config = dict(
    num_hidden_layers=12,
    num_attention_heads=8,
    num_key_value_heads=8,
    head_dim=64,
    intermediate_size=2560,
    hidden_act='gelu',
    norm='layernorm',
    positions='alibi',
    tie_word_embeddings=True,
    init='normal',
    beta2=0.95,
)
MLP neurons of a small language model. Each row is named by its layer, matrix (down: output weights) and neuron, and shows model dimensions 320-447. Each number is 128 + 32 x the weight over its row's rms, rounded and kept within 0 to 255. Numbers have three digits each.
After each neuron's rows, "fires before" lists the tokens most often just after its 100 highest values on Wikipedia text that the model never trained on.

L9.down1854:164157127072138185191137180117169119155088159142143074094108133101096116138141143113153133248129114130148180142108157161139133147123112131126115157125120091085135105140090119169116147128116120178159136043176109150127128089112093135156143117113113133077122112142121153081132141207097110166096079090117120131142091180135121101161160135112131146119110123149144108175114126075137137171068
fires before: "0", "1", " ", "2", " |"

L9.down2114:154060121122140114121129114141107155106104223138083071182148167201128157099134166091122080100143121140103139169124121054113065145162101086088140142104135083168190203148109183182153110085120120185139174150080101167104085130132171140155161131125138128153120182134138127094177151175109136178096156135048114192170117193122171079148178110156085143112086122181133130136128158109109132107105
fires before: " |", " ("

L9.down2400:138170072102164171152173098121110117130158145126150199050125121134163055177130144172088134110153178131112174174082137125095136182121153110114212075110147144052166138161165120117052121188128181069083195109180149085248134106085088148113096135114169122132130091156072165078156122143126137115128090110161101100156147160141090117147133140149119136067148111073145163103115095158163139147101
fires before: "|", "7", " |\n", "8"

L9.down1784:104148106132139132155144086164076121145147192073157130054144163195056121176094154082170120118105167102087149132114090082158145142100211094154117126183165123117167123139210115074083090173128123092129116159171173101172112106137114203122168118104123141101152169139113085114101171116134108163161110129145169050115169081119111141061146056108135109081121061118116130059098170109106171145129
fires before: ",", "1", "0"

L9.down2126:140156128117135125113131119135147117147100138133142163141143147091152137099131098099094024103081166117150103165092133148176194109155117139114126164099189166144143129108135085197156129112137142079155103062110141107098015079176039167155147139113095117185002102177121117163180152124110146142086132099159118137134140101189190109177136130090091227088112133100141140143109162140161092096128
fires before: " |", " Democratic", " Party", " Republican", " Conservative", " Liberal"

L9.down846:206085133131117134150145080086114070116106162122145137107163176153129074161119161177126000110115158134100168136153140103141114119116134098172170126083118121140093022162094126188115198125182088196141098175106108131099110160119124050113081164109070101137101123105091125136139142087181114117163112075117123090177128123085131176135113109143190107125092100139144145127162122062113130132081
fires before: "0", "1", "2", "5", "3", "4"

L9.down1239:125139121162163128094157084114129163123087113156183183132130172135137153102093166211092000175134142115199110117131129155148105179108157176070116157057147063102110172142111121141110105151095169125103149138115092101176142125123168097124088141084101116106137126074119158135109134137104133120081078125118135110150138154196113119129141159182147083097129106180114136132100092140067085127093
fires before: "\n", ":", "\n\n"

L9.down1990:136113104158078139151117105112116122194134144118150156161120186100149111172138125154116003123153115170136035083131140062172139144107142132208162076122081108158111154099127141160121149157168166126133145074084100165111126128085032088107069119097143106106116077154122155148080196101158170133194129084147084097194125130061115109146102095120081191136104117096096091171137157102177142082117
fires before: "0", "1", "7", "6", "9"

L9.down2037:157175144133105171154117084170087146154156105151097096103109090125117082112156134102097000121151161194169096160098148117117141066168160095134170109089134159092101117078148077152126100152076181160080096110153072097145154117183099121132057132122118143100142182094074131111115172148114100113157095121134108105139120097116118128124140176180097134172063155104146152149205142092112182198109
fires before: "4", "6", "5", "0", "3"

L9.down1870:096121087112187131130125090125156087163138088172173112126105082132153071123117134170140000193121147150107168146128169134126148154103149110097122156140096112102161097073170150053122100177131098201109126057136069158148092119088099162172176180113102176124119088116138095169067106112129144127066134135136141178123138173123099113120158079117093127091129093098172111106090182124138108107137
fires before: "|", " |", "9", "mission", " |\n"

L9.down1384:086121134140082098116160184100135123145168169117124170096107102128115102135159143150130081112178157168117143091130166106121120094093083135125151101171125145140108152120158078113122108170111140142158144155182163086141144175095118136117148134117073160131145121107081109112066121134155120154150093147118115123148135179210139110105146165068096160097174103140177135156125129143115099106098
fires before: " |", " Win", " round", " Loss", "irmed"

L9.down1255:154150099093114147126036064152147110140115129075131112111142190114155144153095147150158092129109112099132154127125110097147168150157167171142087168104135134058121143121104116094092101149184169131100117110122173118119105119166143108091118122162147126081178143132145139139122171085145120123147119133115144134138152111131133064127089081128086130121157095189205121098119196133136176132122
fires before: " |", ";", " ("

L9.down772:170149145068140118136124177140201103091110200162134110155121077138147187172166124124112076182173118181132088111126141118120173130156183163108184089122127195118101140072116076082148141052130116070182046184075098099156148116162136160101122117114175158117109124104098109122217077137036176173120183135174169183090099094144103165153183142145112126131072104081180123141104138092066161182079
fires before: "3", "2"

L9.down1247:078125094154170111121085101148096102137107113180175152056165148129108131152147156063169072106129100126167128148150140081144161099113144107183158144158140064088130161155206147100137125099165111122090102073129155171121144127099170059172062075086161153127142153131089199079105120083135058168099169164088102095104123162085123090102183156107109114132136128194144081086146132106124129097083
fires before: "1", "4"

L9.down2174:167140138107123149095203062179149128140141110122115161128134126156121076156189112177162098094131153145132122101138111115105119082182145117154173121104193089075132147148127100056124082141148146128076150134087118135175130068140149070132131099156145094137112068140126101129079118131093134127132040145154113114083174099114118122111116091197083121159074104153155131165092169130133105091146
fires before: ":", "ate", "ural"

L9.down263:140174113173118120116108123067066145126080194149133115101110103144160148125140079096153036080143146103090112172162073164104181115158132121079155176190099165120049132169087105117114109157040135109107140150108120123127121128158133170167132112160093111129109157140168150160119182136092168080096071161099095131091151130105170127105107195160125130098121087044137144069127124130131177059119
fires before: "0", "7"

L9.down1439:094123175207114110061138130153137171117109129157152149149129106162133137127139163091144000120123160174146112104156126068151100113108203101155061203133169137114143127103133094082164147049102130101130126129136161127111102074154095111154165126168073128108130142128069095207143092145122125091117111139105124183075153139105114082103141157127154175205088120139068147091101097083100138117098
fires before: " ", "'s"

L9.down2505:080142171083088129139139092112133179116104106114104161175167108145076101191105133195134000120180134147143142098179085140165148122117065095166135043131097100072109098153157181089103134107142106172089126136073112125085132104194134088107112167140122144130094107097149108133140167101139100135162122119163082097152185124144157120104092111165113146134125199126097123110184097134178121114166
fires before: "9", "0"

L9.down611:149130116107084116124161148122120119110142137058147114091150122180139127081140163102113041189093125129127163057127136093149135111087096049133175139115095096100151102129127157107088086149068183136115142110121120162143116133162134119126153138162177110124137138100155065151130098130143151074163175156129124105116108106130172150069069115148179171118154112095145126117167138117106181103115
fires before: "9", "0", "8"

L9.down1921:052121107098069142115154173137087179090142106138185056134172072113127137063131120119125058156169128168074152144107125123074111115115120142183093140128103136200113074201162105140125124130149106072109115121107097091153160110110140123110120195143145106112177085124107092126099053150151149073153128161169173125130110130156142136134104119143101120086111081143127176133180120136147185145154
fires before: "2", "1", " ", "0"

L9.down1249:050136122135159125117169078109102117157111163129106086152150139137122168149118177103158102138157156155162099092170149135140206141114160132175133115136178134194122136185147177176129101110109159157107118136119132124053114159084136102183137152156190160106160134124144059138140116161110142174154139169143139181190093157095038135173148120053117147163088137125071129149150169127110101148124
fires before: "0"

L9.down1018:167085155113139110191175152151164140126136135108137179094131112163097137136169146116138162116105151146135135114145125104152107098157116066158110106111163138090143178138169124120114193124082143104125136082115115155130158130112128137132126190134138119105144133016129079147133148174102131106080105144139142126131126158110137135106116094114098132132090128153042147091072128131056170095150
fires before: ",", " and", ".", ".\n\n", " in"

L9.down1202:164162129169113117156138076162142160142083124120148159150087127116147102165142167188141098064137149087067144150153137100072154123172106140122145140104145162123120131146147079166085170106152123111132172202100142105113135131113163124154143135170142122133091106155124107139137117139141132152080147075091081105100178089101153151106092097132140151139146158107172136125104121169069095114134
fires before: "6", "7"

L9.down819:122100121084144061187124123124143113148159144113159114148156076129128132151130133135186074129139087176136177127163124118071110130133094150178139131099172158162161105084155150059140113201111154096111112118111123115150163115100095129185152188116134136137135170133134117107080120108082088119106163159103113099128131151146173059119095123071178095162172143091164060152102124122118081129120
fires before: ",", ".", " and", " of", " in", ".\n\n"

L9.down1081:139139117154106100151077156143118109125165145047117144128193172131101129119174134121199039155175173143111098106133142132077172131162111150136158182086129085135130111128179117128124125198123115138082087190138088137138096156160108118131173159159099148127096139131087114110062144159107144145078126156128116140095157118099152144152037117143120150063089108140144070139097106123161124127123
fires before: "9", " or"

L9.down1318:198139119090102109092146157103142166102152158145153086098136109158124191141146169129090178126139136083168081153140140122103173178175152139101149154178097192131092074147130102135098167103099167073157126176111049137118182133167120114186135110160100165096081153104095097214145132119164195120149111138116160143201125110139169133147162194165100098085073096139137147149175142078153185146070
fires before: "2", "3", "4"

L9.down1031:141136143198174145164089129132185117144122079108131181128087100150143134114069117130118112169154156137120097094121158144123122098151123086087094132064131112113116170100154118132153124072148171159114081112127105153114172112056129107172143047134181056165076151059130064087140098133135083186119124112130187124158079143160135109120087143059119130138140105138143132085149079161171117031132
fires before: "0", ":", "ny"

L9.down364:153128117161092145111124147141101141128145172104111115131097093174112154152165163151152012100156140153150111084175091115117186096119077174143161117146104129139184138163130104138187100185163135144078121216138118117143167068168110101109125130142166095116145161137103131150063143080175123119113134083075151121142150061112109185129118105107162114158113143138094152151133131114064173121086
fires before: "0", "-", "1", " "

L9.down832:104147115140100134108122078120189093127216109079123138137143155125147146121109127092138188102182161148141146142164131131138142161131123174158124132155227175147097106093133135138088122098142154154079099158073167127106150140114082103129125088125142124163150131152176134120142140090140125092085073130131111072079130145170132136197131142127159208131113132084099070127104167156119133087173
fires before: " ", " (", " the"

L9.down1833:145122107069086108159091124184128133101136207103132140142102142116084092109072120130107000167118128115066112105159150085142150138135133086095161093144151137147116114160123079159103075101085175163162137100153101146139144106120114145171087114134145113171086187062115188097113130099191198173134174118117154133105155055126105116152143145155159129043105125142120135123213061160118081095130
fires before: "2"

L9.down1773:161113126157145127146152102141173102103145125092135139114152116148123117085091074147194068140092108088088092113092127110081137166145133098208125126149129184099135120179128054127154043154077112124117141099123141174104211073110123160156157163128137134130153181103122028159136129166131157181118148148076183162127076101165171138084106108083125114064110148142122127145133161111084133121124
fires before: ",", " and"

L9.down2484:140141084152171173104093073129111087146180099091176127111158151109104101139118088107127115132111129138149074082129082066160127080098171073129114074140131142064125160184130125146137111116125215131176141117140124192117115134118089081155075088136140182152180102126155087124094125137153101139145170103144139072124115104120133132109162069140063183140142152127097108139126135132119148158140
fires before: "1", "2", "0", "3", "4"

L9.down1771:191097110175154099127160150133221091119160115126116155067153090178167114135116102152143091147132123152167108115119093145136132091128166142126135136203108185148089130096122125137159148185126118156121164171116112153125173151083175146084121141137162137224140070154091075134154153096138075134138029153152110122163129164104103109136103122091134132098193101106043092127145081120154158143109
fires before: " "

L9.down719:176111095147079128156142145083162088194106147135129100134116116089114154082123138187098255078146116120141128133157157186066168106114145132153157128139144143110126192093112132136146087122141116115117150140090131126123168220145114132165042122104169102140132067129135135075133178028154115130195118106068119179168114068139140128152096113179148130126099124116130175192089113144150131123100
fires before: " ", " a", " one", " the"

L9.down291:091114110101103139049130132175125120140113176172101076119166094111117088079070137087043022148134142117129116079103181184119145139132138137103080114189112159114083165168137127114109072160094108143109111087153133114120056135153164153177130143153059141119106137131140138153080177137158132158128167134146103169138168169092095162083199082130108207110105122148154118092094169111167040114138
fires before: " ", "8", " in"

L9.down128:116164095138065120085149215163086136136131212087133113142084118162157109180164161152096099176085053089142133122142120163155127197178118042143171152080072152062105157121153105104131090111138137123113059106112102131144123121154136105137151085127118195159152191108107078130111101095197143168131142088147087089127160130165148091171136128131192196094106110114159129094102149134094129092084
fires before: " ", " the"

L9.down2365:140111142105107108097127120123112114153178154156150120131132081126166093108153178123167051125142140167110109118112106152106124160105094128094110157101146121153083155149165067146148128156181131102154106143176135119180129109106104158142085130153196097153129072087133187074185172109149122106125106134105098101174130164109172127123105141208132123088137176117162119128110166188082172143131
fires before: "6", "5", "4", "3"

L9.down930:163140032127175127085153112163124158125128187182090132082131127122143140146079165143098032154158153080082102127160107065169111153136136122127195111112171104089084168148120070126134137109113113093162100163112096172095104113142145114143101079097175150126161102195143121120122146151102097099157151134114103159121132140113143056141131076131139087183122129060217184099175139120156156146182
fires before: "|", "|---|---|---|---|---|\n"

L9.down1107:076113106119121141096123130090142186136140121104128138129154145127129114161164108158156000150203124099151107125158101116136097067092153132075093159141149121104193167148140111125104146128149133130108117110130127122109157149123119143120114142102088099157118124156114174198065166132097061155095105130153154110157091179116062089151156141118091078083070133107094060142162175101133127141071
fires before: " ", " the", " |"

L9.down1848:092144168129136114105170043042164064157101159165121143118146139083178152156133105180116035099123123099143119106124146101113134098169168139104136087032133106151151175177109112196118121087116169117133079140126174114120110134134165103150108132131109100085076127122143127130127104176117169113114133113161145160200115123136146112138157111070133161163127128117118166138141134073185085153120
fires before: "0"

L9.down92:154125105016139138099062122116100162118185186107135133121077102132192110137095109135076000152133100109161123185127094127192129155197072120098200138142121131103128160129170119182197099082100138178149086123108118153113150147106138097192126063135135149126111134173151139217118095113099158139125170129185159121141142099128076147140174124106106115100102161088129159087107102105113119132109
fires before: "2", "3"

L9.down479:104146097165106117061089183148177112144116104142152143095112109094111120136147155143101166110107157151135041189119103134197143097167141131081150136138131168132128179168118070144141148107115131140172150124083136094144166124076099138123177089082121138189085057093087086143145116106149108118144085138164060120055062136114163078115126142160113135104163141157079106136089134133076167127156
fires before: " |", "3", "4", " "

L9.down2185:170108093158102143128115089141106161109096122161192168128154100123093123134130095127108000094158137149122168162116119101147181153170108148085150139160147139085097130124146144149058107125063151210137103161152162126126128062117129139079165115062136072102092142213120103137051183122155116114125106113133101103136146137115135068000137103096134105103116098152127149092149136128152104068089
fires before: "1", "2", "3", "8"

L9.down1575:136111108172119176117165126131172147112106211130131103124137083128091105194093164167078015101109168123159137165165088088166132165156145121035123155123106122000154105152100120150117098088130182137138108128151104203135132128162080151151156071133137137092123138206125143204104058099118088148174121172132146152110103103170181144163161149148100132088097123127150121153081144133113098076089
fires before: "2", "1"

L9.down910:112155156149119123166133134064143141132065101103096127189107099153087149150160135165170141132134116105144135166170077107191129120128107139134134135092051197195105131152123124149155038093153175179149162110084143129180138170051101161126167141102135114113115102122133089130147128111115109143159077080170133104153135151184170116136145054111239161097133154179124114138103101087176081112169
fires before: "8", "9", "7"

L9.down1732:124144134182174120162124103105145208165119141092146088067141139137112124079115140114129202115122122160178120112089173111157162129142104114076058058186155122068118170088128145159074178117126065097118141116117149148131106150154091080124115091119121153123110119145189169135098123094110154121056196101132173111137135138082110128123112096117063105122123145187054155131140122192167120163156
fires before: ".", ".\n\n", ","

L9.down733:154162106100068134127172123066138122097145083141136173153149175103034083149161167136155128157122111087123088175168057170158171116162138110133093110119191158148105110079111162139163132107154113094091146110148150125111177160167163136084113138130152157167119160129141165088125173171151129140110092126121129155128137160080106176111120091120114122109103136098088158105087161081173184161163
fires before: "7", "8", " was", "iott"

L9.down2119:094088098101187164126094113063109112136205154115097113088106048106136135146163130119151091132169154154193154075179137102151118156115146153125151127117153112196141136117130141115158111164135119118129143153101159126102099148194189168091135122140107130109129138129093156103170108199129070154145147175113117136086085149126117112149100139113139122170152118168153116166118098076122101096110
fires before: "3", "4", "ion", "ñ", "an"

L9.down1326:178132133137178166158123115122106142163067163152120119107169138142106144166174101114143139121116109133114103166172137106133113090099166169119096155166204101104138173187196118052173124135136075160145181098127155052083125168155131127134169114100102157060127084110099119114172109107098077118220131089145091068175153142098103162147171193075220184132084140188127127119091170144116153170086
fires before: "7", "8", "ci"

L9.down783:123169181051160111101152155162098157104120188114117089168180096138151084101153127134129172113128098086130096157106092143110106135107028135111134169066148148091129102181140050136131100128124135118096134169155096144090194135147147123159119135174132185170174117112116092073119099074156143133168163161152128078074146119144107158126124196183090103083158127132150091078163078086119107145097
fires before: "9", "0", "2"